config.toml
norm = "layernorm"
positions = "learned"
optimizer = "muon_variant"
beta1 = 0.95
weight_decay = 0.0
warmup_steps = 0
decay_fraction = 1.0
steps = 5173
MLP neurons of a small language model. Each row is named by its layer, matrix (up: input weights; down: output weights) and neuron, and shows model dimensions 0-255. Each number is 500 + 50 x the weight over its row's rms, rounded and kept within 0 to 999. Numbers have three digits each.
After each neuron's rows, "fires on" lists the tokens most often at its 100 highest values on Wikipedia text that the model never trained on.

L5.up568:463454600520483464515556514542495441442511592517473490413501526538538413519471519488386537591529575554448564469543508516547487515541493557527466531530546430485479449544510393438505453550510527494459494507545527482589497560557559536521581446536416470486505476477491427431521431398474457457594524419491583483534487547363424479523506596506494491463393541518491519506561470526406558499569497409506455482467482565507486515400485451509547465583563472611533502540564518526563444431473427526443469442452472575537484403441448442444487601467534508600505431472433492467553427582472470539486493481511464479566438570485462506439481562541522540549559476444471574556404467557512479467543531536436567468604469431486476558552569457573413489581528469506483425442493492550576497493511506
L5.down568:462459497425445450430526476378391509512487540508564539601393475439468579477528516499411483522491582618507496534599473529502568466493454461566502546507521432413458463540491519524532550481504513444478477514511532495594474542538565525452565439437547528550497520475438437554527542570440460526459457505536584602447501481466470519430498452550481515539531561495506480458569533538464413425523426526458473382553532530510487534518572498485483511524388489506527642417468473512515504591434416461550437541531513456461435557493536531473533564365577485471438577484523445505490511508496516510443606454459553351489460486572517457406575397521522424508463465529573467513516456466479514540523542464507463521562506473506500560447512513534647565463472494506541606552500494467507499466478464
fires on: ".", "s", "mp", "h"

L3.up981:439537401542496502530484537455541482547585538436484475489441506491479547470487563486548446532412540470482588468426470581561465459497494560471454583532481508524499569564570444418554496529486469516479546435514489490511448495471557535511523547556518480543526457497511484473473560471576546497374412430575337577485423458465449438431483501569381491562561556500471508587516543443584488536509423509540512590538474459473527488468499459464538501541486457503411518581472516428511443460614511397551466531452529483538484483550475522538538459580370465473443491549536502519565535478514454527577508476518466555448413556511405518545432529490525421550468433489474420447422523423508472517477484567511588523601512422461475531559548501466471518536535552430562490519461454539416606471596604
L3.down981:456553443498402535437543462456533482556427618505477439446423542584503423455486548448511443538418531503566526529515457518490495462445539619493515499477532551461516499473569486570451559447509397547495467448551460545578474466498443466541446569387573441523472492558556504553426570468501471577470385410487441536348476533500480445524500451505482460440461539492524522484540595409539456461448483525508527526418565568574518484414555550538596498549517463501498501553565434448506612489504470447502394431580501533509481515549415504514546566507548575494438537535434526450543525415538536594546502450623552499487474508537577455606517504518510432524494518577451513514560499453492468527512502523500547528492584532425543537517523533486412537578494507469460527386463481504419491476477487
fires on: ":", " qu", "(s", " lim", " ed", " wh"

L4.up164:479586526491639440526577529514525487522459452443558488452424503452514458572411561483529512527449444562478478406507544434422414473443559512514398567502522503543494584544482518432516513591516414470499441434465485496487523427519512487445479484458540520530532546425445567502418539532561469544555499541454601456551480596524512522537511492442509492467421508448451501451528536463481496447525522516569482566479451441496577618528607588506504495525381517450561514539540526495459429406587578506528487416504603485481544429512515376403554441480482521464596525487526433534548522459499503540582519477524479540441588509511541522567454399524527520421543483481511556440452501499501465507513394485473412532432493508465468668443468446566480473520470503512515428516484563493494448527521579
L4.down164:518559482445583432501520508424600513489571534630429504474566444477431538564557511478568531416478444479521495393604588517493472490516484541539523593508433538502544504484528566551473542542580555504560417608418557484514479476505493530559487548614467477486478543502522461486439462415608553544437465431534498375440458463526404542519545485499490545543428428500348516494532572531442489556460531504525586463543493490535473416485399438461560497463544449470512497490519477510493540492531426549431482494417417529519529506533527435575466514457435497502454457534455484538449560482479443588499548520429605466459434482502465496528410576536503516523564463581522541495514519414469508441451475443522517575549575503467537547599401544489517458441426466491462536471508446485513556526532431
fires on: " and", "1", "7", "2", "3"

L3.up73:530516477512482563503459505622484496507485474540449499511525544496552577431496487517439491511485521559482465494570604498531462558491422448475548523560468575469456460453563502534538471514486441483465519470471537563431576645495513496494507446434468529504548432522517474471438539493551454571467496529571482459468589504425461504570368495531527498471540549598515520516431530458524514401573449510502465455557448488445505493440595494450571464462492473502559466578476411504515484445600473450551470470428547466617528562426474508479411459416479355429353518433390526497479456576488416541568512486403485521491545523435532545505508510486508521537607480542506519540622474540507514529488546460509459446527483463557644504459402475537509540424475458485506462562468449563584490496596519
L3.down73:508532545483423628493412505502523477520497537567419463524505560449474503491513501453446556482489500543485466559533485465520528501477519444502599495495480508456507497450556587478508533581494490548447477495445491435448568544512488491556493528477446553468522490482515481423548591517486532556517398491523445435484668466441482516542330501512550431486518464563537528463372511506505468481455590519508447465508434549479448567447504468442494523523475457510503481463524387431419511536520497527481489564529578390612563463434455486411424386421562498511532478494480513464508472510499435547570555541492536525492522533465502495583526592494515580503612596495468560500611429560523493496508544451557499551480477386560470591418461449489539499350506478563521506584486481547531459419578482
fires on: " oper", " made", " w", "duc", "-", " perform"

L4.up530:531537485481465491480528531458576492409422520547541489495488517508459597496525470537520548500493535447603570549552500417546565469494468531424527525529457468438591501584512672506605443537535449486495482530546525506537539430441513549533615447433536497567497423539520486541451504545503459532539539430478437516454438407490457518428509588500426499485493449453504425513432622491507438524528439536513457498625443498459517564374486523524502529468475576506505408572467514449585442512476434443489503501508560492446431507597455506505450551490475504514475464360477479471500494450552456514471499511510370342403542521507505608528570523526457459574464555416532512520552435453571436392506554498534494503528500496467526492596477438510529522452502402450516526525522532436500526483486500
L4.down530:513487519545403506424463387422628533557518515509412592503455594428479409545490535534527520513486500478486558474539475467525532548530473500408531503431471548542576557556528462524479416479431435437482491600543522508494428503466525497575553541492439559601517441565497539510514593442490532471486511454535471437420545551498560477525443406548507592486613539491453413513511568429475525558482474454540499487453425462520515497554475471487532529515390617480537471596478453368436528528478543482441499496528514509434571516594519497528451469496547477479471518539428533418386499468491527525447476505522466525463496598507477427516495427555438438445513608496476528511682496524512478506444573525506532506537514529500518419509526467523474522468573488490464480610571388427508497486457530
fires on: " Or", " or", " Ed", " just", ":", " ed"

L5.up169:477467503483578534495476544569436516508569597488564513533497517441478457506481456431521500514530536600526516565515502491432408554480468442432472432615497549424513511478473458311520548550484482543390530513413456515478452574510536480448466485519438527484517509511563539555489499446460499498507432534447507576461493521436492533475458410509441477486424431563573493514471444474471505564540533432562477427606444532495545501573467407545507548495615393525604528453455499534466551406538560454579585504503514362531480588485512511561479509470555561583496452491574576401491485598512448529375455429491487508466482415512547496548533464448531592541517460512488560479477454511447469477490541486466531483508540448651584522514485535536489497474413466488584446526452498527488475479519489
L5.down169:505487478475537542510459485561471587591491560531534407566468428438471495463417435479529485553553375656619490472530566493503494511449485470360567495519558488595440541529564570441501562468471461567372443532526419532492474516523506513512458536447485648460433532546447563504499488511515390487566418554565461455430506577499585444519510481523563439535445494564489522524497475555465473552520549444466534477546499480460459509469454520542431526493482465513559525512444390409524493462453526465556544486513504448566490521469451505494468451543500561539494445475579532480559399523573433547472534479478584527520463438486466549468545509533538503513472472488441564430468478559449478491460514536503495526465501423618514433534568538546499531450378444507535447552545484588552408392523519
fires on: " w", "'s", " its"

L4.up230:408454531388532574525579498510478539469472517578494453480545476567526519505527420470484506498461548467423446538533507522500547509461467447451578494491422521471428491556478527474548471526536520386436502482418498482484447543586480570529481516464423546450506544539492491523601498483491559577521438539525642612543535533524598453437400468476558404461436510543491519554481437504555526414501495416499544398506389476628498542590568480441503447436475491505541497521459575463404498462526504590501501401502524465513541567472531452502454524573484421491563452538499550539515468507521576597542476475436428565427569565468429567461460454524515461466554451498469497584441507517583477550517559552503520499539580558455467554417551504570432519418534450509525509426540423410531515515455498
L4.down230:584592503414465484476573560555480474486472552526506411485481403479527455528560488512472593431495602542453530457377477493525546556519448474496491494443520539488489530446492605466534530532516532457529530467522506549511471577551513549587450516487515612435430509471451511495524508507492409581489448512567582596575475396475629490578414500497560444542520623449514547549486523474498448518476444498508503462546456552593570416449514544528470447454450402543466536515522505420523535422434553547544554456441537381520517498516467539519423480568538476443448434509512570509536519474496558495496530579497441512514468419531459421526537461437433494502593534461511449592428475597527471548446562492535457498438422582453543546407537537544508470487482497453435481517509492484495446480393397
fires on: " y", " among", " adv", " n", " fin"

L3.up598:537469462531481509478551499493514538462594509533455518486460451592533621499398511552584452469496507546486436469499418441445597521436459443424509498536504400498544472357458545510557527510398494515516511569485517518457504460384560578496524519549573512555505527601535470480620586518532540500483517522498483396459476442596464483558438587491508543421579483495552465585514412493567392573428426536517484477555531467440584441552569516536396594519538436465546465448455499491490433484553401514473503493467505561467538513521441463454448496541481480523518528500654573455480467557447444551550606527476462474499532484486515496527449596512406471529521496460484437557520449464503516526489498471544527501473549517483453464513476525583464504405410436382544498484503463467537534536513540
L3.down598:469384507502517440518456455488487560508522539551511594464458443507549625505417495470457544501436466425511529458436492464475534422476574463499490484593441424496536506376393547536584596433464553521534539533463483474498618467431431519546516405509496502575432540550464514524547518595531496582444511458438422401525522478561562409483460510424437528528513407516464515459382516546492444521487535554541520507586504536555580457468525517451526565560438524422560512408507483457541407532556431487507534522486427505439477508461521485507431447503535534510418457544549578440498524480459584547516595498409536534507503572543468521561478476541570451486505516488454519573520487446564469558460572519513552526498556496510508404475438495544588518381506458442579397537514503535485547563505493
fires on: " re", "==", "\n\n", "==\n"

L4.up163:554481494614463473554562532465441487560467484497506546494531521496477566436581457517424640454457556617400500481544439498481475502510462457408463562577489465391460446531469490504539514448450432522560500476377468497481548474574566554541564553548463491474508467481482419514511450532453502531509523468496556506461592435517435453585490462478528391394466552447479483530553576573444605443471529457438585495514560566522466543438566421466519469526427527513478578491423493427488455434544589445556457498527560433448541556472542433495508553420448478479482444406535520475561577534496427490558501533450485573454505449531496502526504580494491548489477464500513498489467416595468492531460465531560546613660547457602515541476525482509497423544535522509506547548507502518412493443502463
L4.down163:551452523622531496492525540534367535554529420540466567540542477452467494474539431487421644452536545507500466487466455484488502496582522513531514465492549444454456494564452452510546578483524498474407434492512488542498513443535400382510611560407518492516443508596510514423544459497495476503585462429552513510422535460507496384573494494457548440493499538502599535512495613549502477411518462460503546471497520657578490488470537396453500507476460490550456408518491550466457481480480552568566618418444555436470507486450500416495497486512498537494573508521500567538521432526564488507509487484543444585509450472519609538496558497573475528486471439492428557485507421553384407532500511435534512501592488536550478498541534555521464458496512420375530557468565521522429442511467501
fires on: "."

L3.up857:427488509568390466543515488442467525566463540468444459440426524559503445474494502508566580493546461508487501520507489413564574564527430461503517360488488445477593512420527548481518445534461486550497465425460454521565528496590552474538480513537464497504493484463484400576503482607493521536459612496459394500499518459561561402478435548475570513457556577515545462537477368517546485477510468507524518365496427534575449579569532558471560497533437524512544439443494552478513487482561486496452497510495498489453562576431494454485446551485535440478532522465546457447533537580454518444511468518515355397608518479461510564606437589513475603557487411495562529483531547610544469535568550435534520539445482457475463521452534505547465457497486490458402551528482455538523591556445433
L3.down857:480429551550442478488523529500471551552481492450456502421412502498501525469515499529539584466434521470511442417444530400556517505561489445496531497500441512496526465473586543481526540559408505528451508400438498557558560527548517462523494507525405494528462480455518438598509475549487517540454558555512456480523573562518501473477445475501498507465506562547619497549463374494535531430464460534490453414488519518584554572572485581524563483535536469522516431496459560476454416463532535520489590568528405402484611610452463452477485539538505435566507536528471443448493567408481536440468471453489464426573536566462523543626444611495518549531462545433509383502433550630497526539500524399423455501419498506486446530470571573515473459575458557536459581482436460567454520530405449
fires on: " Sw", " tw", " sw", " Hot", " zone", "w"

L3.up277:545467457541490448548481496549597515496434443484499506453451491492456447589583526492528538490468453503426534476534491511486529426489502488431597459501476531541501420522512494463484476465556476425465547474541461447493513515505519614475550524490577515436486595478493545539470499641437561490487437467397598516459469574555518570566495497513442598602557477549494495564536461522430546534493533491598424396465511487369496599550494528520488489576597462522543596562565526542439568513508463441444498484520549487424526460600526560462616559425449520490472505456424558557488493544462491504413510444519494518460503549590553447542421429359430538390492411465577557418517523544484487535479529434564556520500464470534530471475441457446453480462407480442548490530501452454474494523457499
L3.down277:497429509448483531611537446457500455436468481541495449442539486433488470507509533488535461481504552581570565455557531509553525437584592382453601490474509504490546497619550463539443506589517499494516485536485466485520423532485706555549475482516487480457465424449452427498491497618597553482480445503484550509501448454521504497521479487510503507545511475578515445465546556536480542464602421586581577429532501399485499549547466543472475535485475539466498498532553534546458464507499464438431527394477467481402547477457567519508498480431434554473506492505447568491433527582494470552456565490560483519446456502519494504487521495520412497452476429354517556458575558588500491542505380553493534507456546482555654520487501394461482502422523456499457429537496542422471555551459430
fires on: " and", " since", " l", " ph", "'s", "Pop"

L4.up447:508511485534454438497453525435460414426502561568566450516570576468554557475470487594462486521393396544545601455454459528456501579487512457503507452544521531474531459491458546470489526471519548526559529486473497493510428570526392501431469404419518460504529397559487527387565496510499407503465550484547384472499497384532513561545496523462575462500624515463492428541525568521456547533500557523497493531544574538391451464483535485498566478474469374477450487547559507489499445428455497537518393439515561494419602532513481497422543570497594525527530468542620402494523420509548539475548474403461458493489545550528576502516516529436549478662533527531494477553507448528549529496485529510536437500485500593588538492486480557496548519454452491485493511549425453454430487577524586
L4.down447:524562545563488518550497510613400511501504495486431509496480509486445467579502567453442508431506515496558681446505491523473494538537529436446483505551466523559551408536540585480544506428534567456361525459554524500523450575567517561519479500395509499564451484532457531470611527443497446578534480536529575465618495443551473481617532424510547494575570547531504553533501566526437516433385475518473499427511536450469416411441482407520538467497439536427468478555515518504521524485483473566532517517528454457556522544484392437575460515497494517482427500503514456497541356598497506455535446515524457493453480506472471509493549516507503532449549560521473494492504552608537536500491468491516329477492529488351517549528521482390541586464431438469484452499442543503567504504518462
fires on: " (", "ust", " business", " footballer", " indust"

L5.up880:464546500559510502408509486543526540467545474453542489560498588429510500513449537568515599510451488423446546559467499508503500479461458470473454467538449561452440501497611536454543558557589491565545454497589492554562469513505540495433492440589496457567504462513525476509461425472541554523516504493562455494501534500406482529477493395483458588561547509500528499476463429540442471478501439463479453461480532484422431552468502412506485460518521490516469414457411578580401524494494428588528525420472388566475439479448462628543514544454410587573537490483462480472433460482513495532464501596546424467439602496435503646560547519458477452507537544485431517520475569512492523627453576515472558438473399443617517513455390475486471446581596545484474571483560556478526471457485462
L5.down880:543550495452458484524501524470489446528466475498464415413523578411547470600501480449417423439438484435527512460573452601524555458525473478431536459514497513426531448463482543431439498502477529404596572424478499514499531490550481425536513504489440427493511623547535519492477497481522459559586524518539465387419468490468552618491488482486514456557578477484502512564577482413543533456549532451534520463495581519514413417454508497512570545439519539502553537532424507488498577466421516530457502455477431470511505509570499528416465527516547529620443541558492520437498558533435485430531550390567444540534521485515423431507536491451528448508413563475521452477580487528517523531508447452444609575434597472408472561476544529503572564500636506519427579460619561570534491482464494
fires on: " def", " ref", " f", " all", " zone", " p"

L4.up284:490519555513489516553495515573422477583515435462501451415553521464571405534477568489441519485513554434483447423438518474606402480499509556388510537451605486504535479495452447504535518471537550426476589524522430483563535506572477567627510440535453492477492473499572473451493533452515563495471525509479522501403483448538536418486479556521543449491449564503416455523503501544403463480577529434409489442515455546466482539523570502592559516619494474464404501433533482454521469495487501504484479494390541529504421422569515557484429532490486577437531472510446499557467429475521473420502428439537522546353485543536503508507563462463414508514488433499560602580438554496446491581502546546591521437492557514583500450447494506538510553468431578432486526509577436551649549489479488
L4.down284:530479480494516382582471507490501464568451454478480474491565497513396450519605430442472498438509520483545423500544464576453492433469543489585515561443544450529480532593423566427468531495488553489422547542567520543555620521479466482423595460478507534535586554478509536424511392430470457567464532499592551461555476402539513450582520514483475508497523475455479488500616522526526534531502462419436473481514540552387476432572482566512468486464541477458389506543532556541562395580517480493513543540446514550423480594509476537528570516596592499426496471478429521509474491434474570537592377485466512475472541478401471504519540473440508479523383411484512496536547482491427570520497475519460449489565443600512433507467498567581474555504517456471576551541564549518439505444458468
fires on: ".", " of", " Name", " for", " to"

L5.up121:437512520606499511451472458474475451501500557544443584524477490488501489450511454498488499419574553479481508438451506488540503512545547494502443419510618492513500450571441442541517507521424510484465489506486508489527595472552516490527566560543382477483446476498479504430538444510477559420438496547528455417564580449511520377522574542542530479413508531488440434494512494490518420454476377548534437518521551599445448498476551465559476446513555533553490499490410584387440527557500528568458562560509530492462449510443410532494541548446557491468476373530526493626480431547544485454479513479514572491396511521451543572477577519515443453589576470475537414514446441563425607515534394526518529525548509400522513527584569512475601480491535527464437530566477553563620526507409489
L5.down121:552450483537508438594436446420521539536425519539498558584391390525523418519529511506423487420482534497550445490491388510592539499566492497472531466482607545596485471515527521503502576456500520534461418518552519500523367558616555469362459525483525427588503494624492488418526450508494500521516488471539504381506455498493495454563515487470453493537531475443542503507536501560429501443519470505527445463467477458484501529493454501490490428523525412499457482529592504575535503537469466545537532599487520502471506471458454417535454496545547490503445513543477432523607491504536607447484401519591534486429557539534528464539509412448551404453500482528534516476366594482484617533493437523439556544497476520547440490448612518529493604459568422489525526567514548554453491436450498
fires on: ".", " |"

L3.up433:475561458515505537371463452518498565525454388373441563489459474466603464480420528471534527517570499535553518470469416527493502441513485486461476436529569515452608477583518452546525440462465491490410466519528581441438443543494576574485468494509443525469521544544479403450439552557538484548507628493488480504522447508488561494502427516548541512526468478556584564516509404448478512552414484445495460493517499471525567499421517487464508528505464494544627469548448556526551464542499583571490467527435411499514596556510454467528469553495565414527519494406533452477522507541509435556549476512391482378529513376468465487518407550458492529632491519490543472551482504695492480531473501549432530443455513554409422554544582466524502519504543509506555494504555453500519562499527494
L3.down433:544494541472538517451480372538525513467393491370561532535459519570423470462524503509478459537541504495619462462510520514514515568388556506503484494517537550531541518575543465448534542456501522448430641500569456481415498579531612491564501417456529483476578531531408503480493599477556474567461503487550445434485417588548512540500454450597551473534492472458489534502455470475538447502433509379474564505507560549510542542549463597440470491563530469525441530583486556470526476517424504488558460526518442462605516472540571472520513502487483500512469434460530486498548539447557561590431520400477449438443497361491483514524467500413452428453536506395491490481601512553554482493597529478391510521507464442497411525505585385483513535520566525435544595523481484510512506489431514
fires on: " of", " crit", " were", ":"

L4.up604:445442570437496457464473511452512524484504551563479520572559514496549444532619515554482593448489509509502524491608539475502457515623459501472482440556507519537592484484548501599585524448434522469486494416448469425557494462475545451540491438572399535491632410518482397449519498495497509434451438455512469503512570489554435473500422574510455433378577431487454551451561483559526576530503507500485462527521450571433505493375532491520435509447507537518544545443374528565482617563485501507469548530483541447543556549413575567485604522505417425476507510572470493473538433495511501416524496423498596529407474465476507460582513452484547494459540473473532474416562513575470467453458421406453482505533498472459566553579485462498508491506465560493524590473505454580482464558495551
L4.down604:421508507453443486461543534467442409513550545551547562430505449549530554530530424564472511506459579519560594429459552587485458390485581417464530559491552491535489514471454506503482487517448482442561460474446472490458460488577481503592447515487511429597422502573480512525503453519519466589506559510514451408506543545476487569380424414496488542494506482541529468516466419493509465562547473563478474484544482564491500506586461495470501523404607552470458428455489500497479539521520542547572491441564509428483544654469536412522494430500576447543494527522518543518429549511559560429410509420594579499457498557463426500516611468559524418423542498500571463450572416446502456529477563488514486459566534490559538533496570487478467471421468366566421547509515588559440470470436509
fires on: " |", ";", " O"

L5.up872:458459457622503574494513520503556469531509528583561559493429413446492532515473575536567483477508480555508524438515392474540584484515455505575530401525550418568522573396502518482394490468450567574426501490442563550461376444504466599521538592473451550471499501539527381499484452561500479510477433489491433417443474450542613565530481523579569476468572510506569490484523544564491553460645458492412491474511546505540483539444587540527469530526505436477467578498464443518458453522355462505492469502406512535498551558477558473443479505507421422526612440424474485491564491474486449544438508542479487508534472453460460497487517577415469495455463544579542520493501453582484488457543511596475498616505546490504454566432498438540453529543511483513518480530433524477565571517430449
L5.down872:437567450464415450505550483556444581613563469502528500419531469499489446475457547521544484500423448421605477465472492459447491413464396543630569427499521556499553546457531483444434487539507451450616513537452519476531455458472467397467563467443544571491553510463469525485520498535496363417454579571470505551597512493475508547526517436498488502524512483516492487459492544558593562469539455581403528522555515527543574569459612497468456538454399474462445565588516456510451465452400491551471464462467465394504433546521506459473526525480499540538428530455374492564548556558450502467493520541513485517508464557474600581502546521538410459547501521577584451539547505499557433474553528555466510441527437488513485489556575449506516514604496449453467529514455553552549503414544560
fires on: ".\n\n", "==", "==\n\n", " ("

L4.up193:460532548606517496474539524451444551512567531571465497568567495484540471617431493486453471494546523482421520527524509533554496466613581495517520558418445495498507534514471479523446576500483468556401461595565510437553452477535470489406504451548348512511403470525528510440562543529503476460420548545492514481518475466412527512489583546534584403388553448527429514568484505549482528455517493502440564532462487559460513552488598477501510505562467424501488500515486495423547496502502485577449454443442574511577435527419503545404564553379502487446483398485436545402508527547523484471533397459499633533490457485555417484503472597514445499597549510457480435462434473504582462482531539588497527550521601477488485510496514439556406520466526416468568473444440548481447538522454506
L4.down193:487527558580598442416522566505492511429519515556492516540424429513463579554541503472416534532556495447574536455344512501569461506483539478521502499540595524514547468569540492506483508460391607505472522456506486492477541491458576513497557438474488508553469395535645499567524597509537608485542562536423512474511497483518500472443563468424482453501558475558575579531516521529377530416508488454500424545526434456557488463403571473521493425550517459445548427491531543527422470523594474503540501554439565508477484540457474555536546534520482489452390424492440527409551502499518433472502534410532552508462493485549510435510463463527522444535493423537413537510533493476470532559582458550466515442494545457576405461535516541621452432474428510568444373454401477517510481504506504
fires on: " under", ".", "|---|---|---|---|\n", " US"

L3.up652:583419490482426526535457462588491484446504541523566469540542499550467550489453448414517467453472554510493502519502628547555543399488527468476489461521586609462481577416491551400491555447487452490510541577589572562434474550455452446513541522490423491492552548551523516411596497477460488484536449504460496509469509450497522532495517503586507519548331559403458481562545528418575537558484517509405433428562521536445445491488538491501427427508502524496429499433464450465518438521615504512422469466453528529405501502557477540503517529483556457585406496485458570486496512472592437554431463490547511520531530500418526571432521553431489471538479620457534580508524455497573445494430570509475435572471437601593583484464516528563523500447495567473489401476516571482476475451509530
L3.down652:499550449589541601547515485589558440581530514467516478489378554568592503421549503513499495480505528455471465533466499492478477431487504539562498515503507503423420466470420562444539506492487449572464441471525529526535525533439493475516448474597578537395470413469441510451565473477495549451369439574603476527509550535530484456466393394475484443443581413492526503485565462492548367550512513560593504556392412491469580507523504555541493399483535438624471465453484534490491502432587525546519503513551452535482501514490547427485500512576477565477561480539549547483508513440524555469521462527451579425524585511515503458520482528413538491530491473607443492575525484495413349476503451566511496575503491453566504471476497481552564624470502520501556442488490470439491441510487563
fires on: "1", " received", " /", " n", " round", " title"

L4.up538:502527433436548510498505535566552537505521498434548463558575498498538528516619502496511531526567537464441519456529485522562506522440483439522423395574528520493530532504457395560434452476497417431494625509520488480571390544391502459510540622518520447546606499612490505471523469409468559526449473524439499536511474540438571485555466435502545513510509584500471610552528554512454510494597514424523495523521522546506492441475599451407482495454525524547476430476450629531531539450500454454529610463453548422530427503518460475470444502478532537474406498587549612419459461468390435461528438538514566458419534569510590494472487473493467475517577494453488426390528488584510474482393488475494444502476488529492570421490469542580582489551510512458529421458479561539481496496474512
L4.down538:424507545582540434544455450438568512548472366522535465506470543465569546503529487481450589346513506507517473513576514515498501479496563530501427447506482542545532420558442507552513506483466515523433536594517471495522430512498470560455520569634576458568561425489441547475455534446433505562500457459493521420425522460518433523509500466524515479546501523493433493532473514518578506445443412494464510514413428542534569508551471470448458566495473600533501511514416549555574475509509531401514477450594547538545399509456495466472483482504503510577528401499416442447517436341561567583472440495488565410547517452560527601505439546449414476534588562607580438445595516464512460601437572456541471490521478499474549501480506496426487572532525561472490501516536501544504466510524446
fires on: ":", "3", " sp", " /", " day", "1"

L5.up942:508501508551599381518481479507532548414531466560494509500557457605490540462421620474510462508486491510472527521495548539506524440435520541500524425459571507537520459544559503391466481470498434507538557512561553464564469500466537511527516514454542425519566472483472513505539414563487483477488416520581556594496489527483488529426446522492509489540434392430478477525463506603457485478609436497538453490517528497488401458453555557493372393498563441523472471496483553509549514444473506522452530424406364578460626510452498475464512528427451432419488456524550466551530534468537509411507508542493536413549527615522543536577462537499491456517492465472546461420439482428505572451532594464498555572464552408502481417516532607560468422516450486531521614489539517617484452468560529
L5.down942:542581535461438452517530434489363501495470361560466565453496472436474451470596499501555523498529460464483566624571459525430542448519468481542444434497462490495559526471474397548515433549521508532503480620435496452510522508494429489589404481548544367543486471553596514531501584528494510472475434443460473455566485461466482463530512495479490558376499512617528451515455505483540482510553484475497470470472459569500512575584493540521463557473395477511526471537427480486615521501457509455445541464565461572500515548471589469486559545571503505473600558507546555485397540509513475601540603487493525477447563435496447521471520529445524604355522527531372496534529553532599539466529443512502485565467479449424569539518450472520456500498527466508504572459536506443493485444565451
fires on: " f", " in", " p", " household", "ies", " o"

L5.up784:326479489525427484538472537508517420482479499538486498493539519521549477575485425550496520481478520508496550477583481403443512483473469501438518486521513407520472547590572426457540462511507491569508510356564474489417544589529503516542456481461511429443473469472465569538504508559488515419598437410453524463517461524541559565481534504482497486531497439512522482562479470448540531485362617457548448470500554456494520557449449556482520552499545523500488572469534633443493454392558510519515553510427438532485529502546523453497606565521411522439476488408551540499456541414404507383514504538554485553534529575437589429480509536532467509504400472507488496495432475520544524574439510520424436601537497447498566543640542551526591455495461576457527458509457496406435486533530535
L5.down784:546428478433529463561492569516564465483441473544464474540547465609519465481569569454424536561504521435460456449461453488490474547503435451538482427565483494577437450476515500524489505481465474380563561473548514490487475465527493554532481583628468507568594604546554482414457486453512469453427501516582514483489496465446540582602542474529541529481501608516439461523582494464591529549480474535587500420516547568494360451480458443633513523449495410552570482505512457553608473455558514451492522484547485585521525517448546533494506549505462556512550570430480476438527500458540407471524451531437489516541545413463514457477480510515521555574408554526502424526358530422510451475519418466505497492517465557401568493481415580487473528455570542490401482497500514493536440412499444
fires on: " and", " by", "1", " ", " the"

L5.up883:387391536511410527450469506514567568493450511471506403468522393595415530488385490549568342500464436596503492425464501419447505460498470416516532474445555516442464577340544529583498555563539493495496510434501513514436541478481498475521510522548443517544536522602408415350573459427571537487456524551436455511551458412497590487529575487509580518444566498507457521478513460554575491518532548599462537542437515520531471477451562416465493538435495518520479501421486422504537493495527428485481509467488600540556489521515499504523501482500568459431494475544460441529523510561512574476475537556451505561467496523493532454581453532474533521485581455539544581514424510494502462465485477618609519473469509494525537484542475519425471589540429579486505507509529507506478525589469538
L5.down883:493525519485523501545502449511527590492480571536443456475461506517465499399476484445448388465460513469529466400477391557469427453477578502477529532553457469524383439466456564463478467519564509505543518534541448551477480532541514391495412540444507645544463440519406488559517480477598449426495555529483464535588572429465572489616528482541498504513479484460522543520510594541527504635502524507452511498500506595622520524456513585451525461593556511464550552627469468514505569475435406462521435448493442409410494464512583546553473498495503520570423504360433498536507483505522465536490577495433491520448485496478574485453496513561435535463529451534571461530495525520490462559501536579442471465450457507443568539490483490460620578492525498546512460567498481540430395447473539
fires on: "==", "==\n\n", "==\n", " =\n\n", " ==\n\n", " |\n\n"

L3.up599:363510495471480440478475501453491493521396568480580587463413577538468583461492470498565498428538480506535481473599485568513513537512451488514483439512543472395530415486585553555467437449506553531420510508452543552533515500483553440585590530543386508543608504475413518497538491552509583503484571534555551490514484556534452505493468557495409468497518542438490539463493553584532488546479479512419526482495502478475540438504482554458474549457499496528549447447447442498423441476554578469435567519527544465555448497481434548385486517540492420418473593475488519609526506477347429445593414473450614442573553551471425515541548537529428465468531489501461464510423509497505493562504632441617490598501486526513466482464494455550479469518471538431523479547451506570412493539482505
L3.down599:411503484493461463491431513547495449517477533419567511469441554520502538491524480519618579421553489429564477457563468520509517541531439513524472471468537457409486442494587548566534546497499519557477505462489568586534483502496495442586641528533379561523568471541475484591461516590463539444512511502548504501521472489511469502497534447470486480515468495470513447482472505588572464480470457537504549471506503492474534384483469558475448573568489474461542392404439502517448456461537500492412595442470543450504397516528404588390478534461490398566464565428478520515540505468423482474608485506501558448581580501479449525586604548441554480578466491547497489560502497516486436500480494450625445641488544457472498564469493407494448462515437518425500444488447537614449501509450401
fires on: "\n\n", " may", " elect", "',", ")\n\n", " Aust"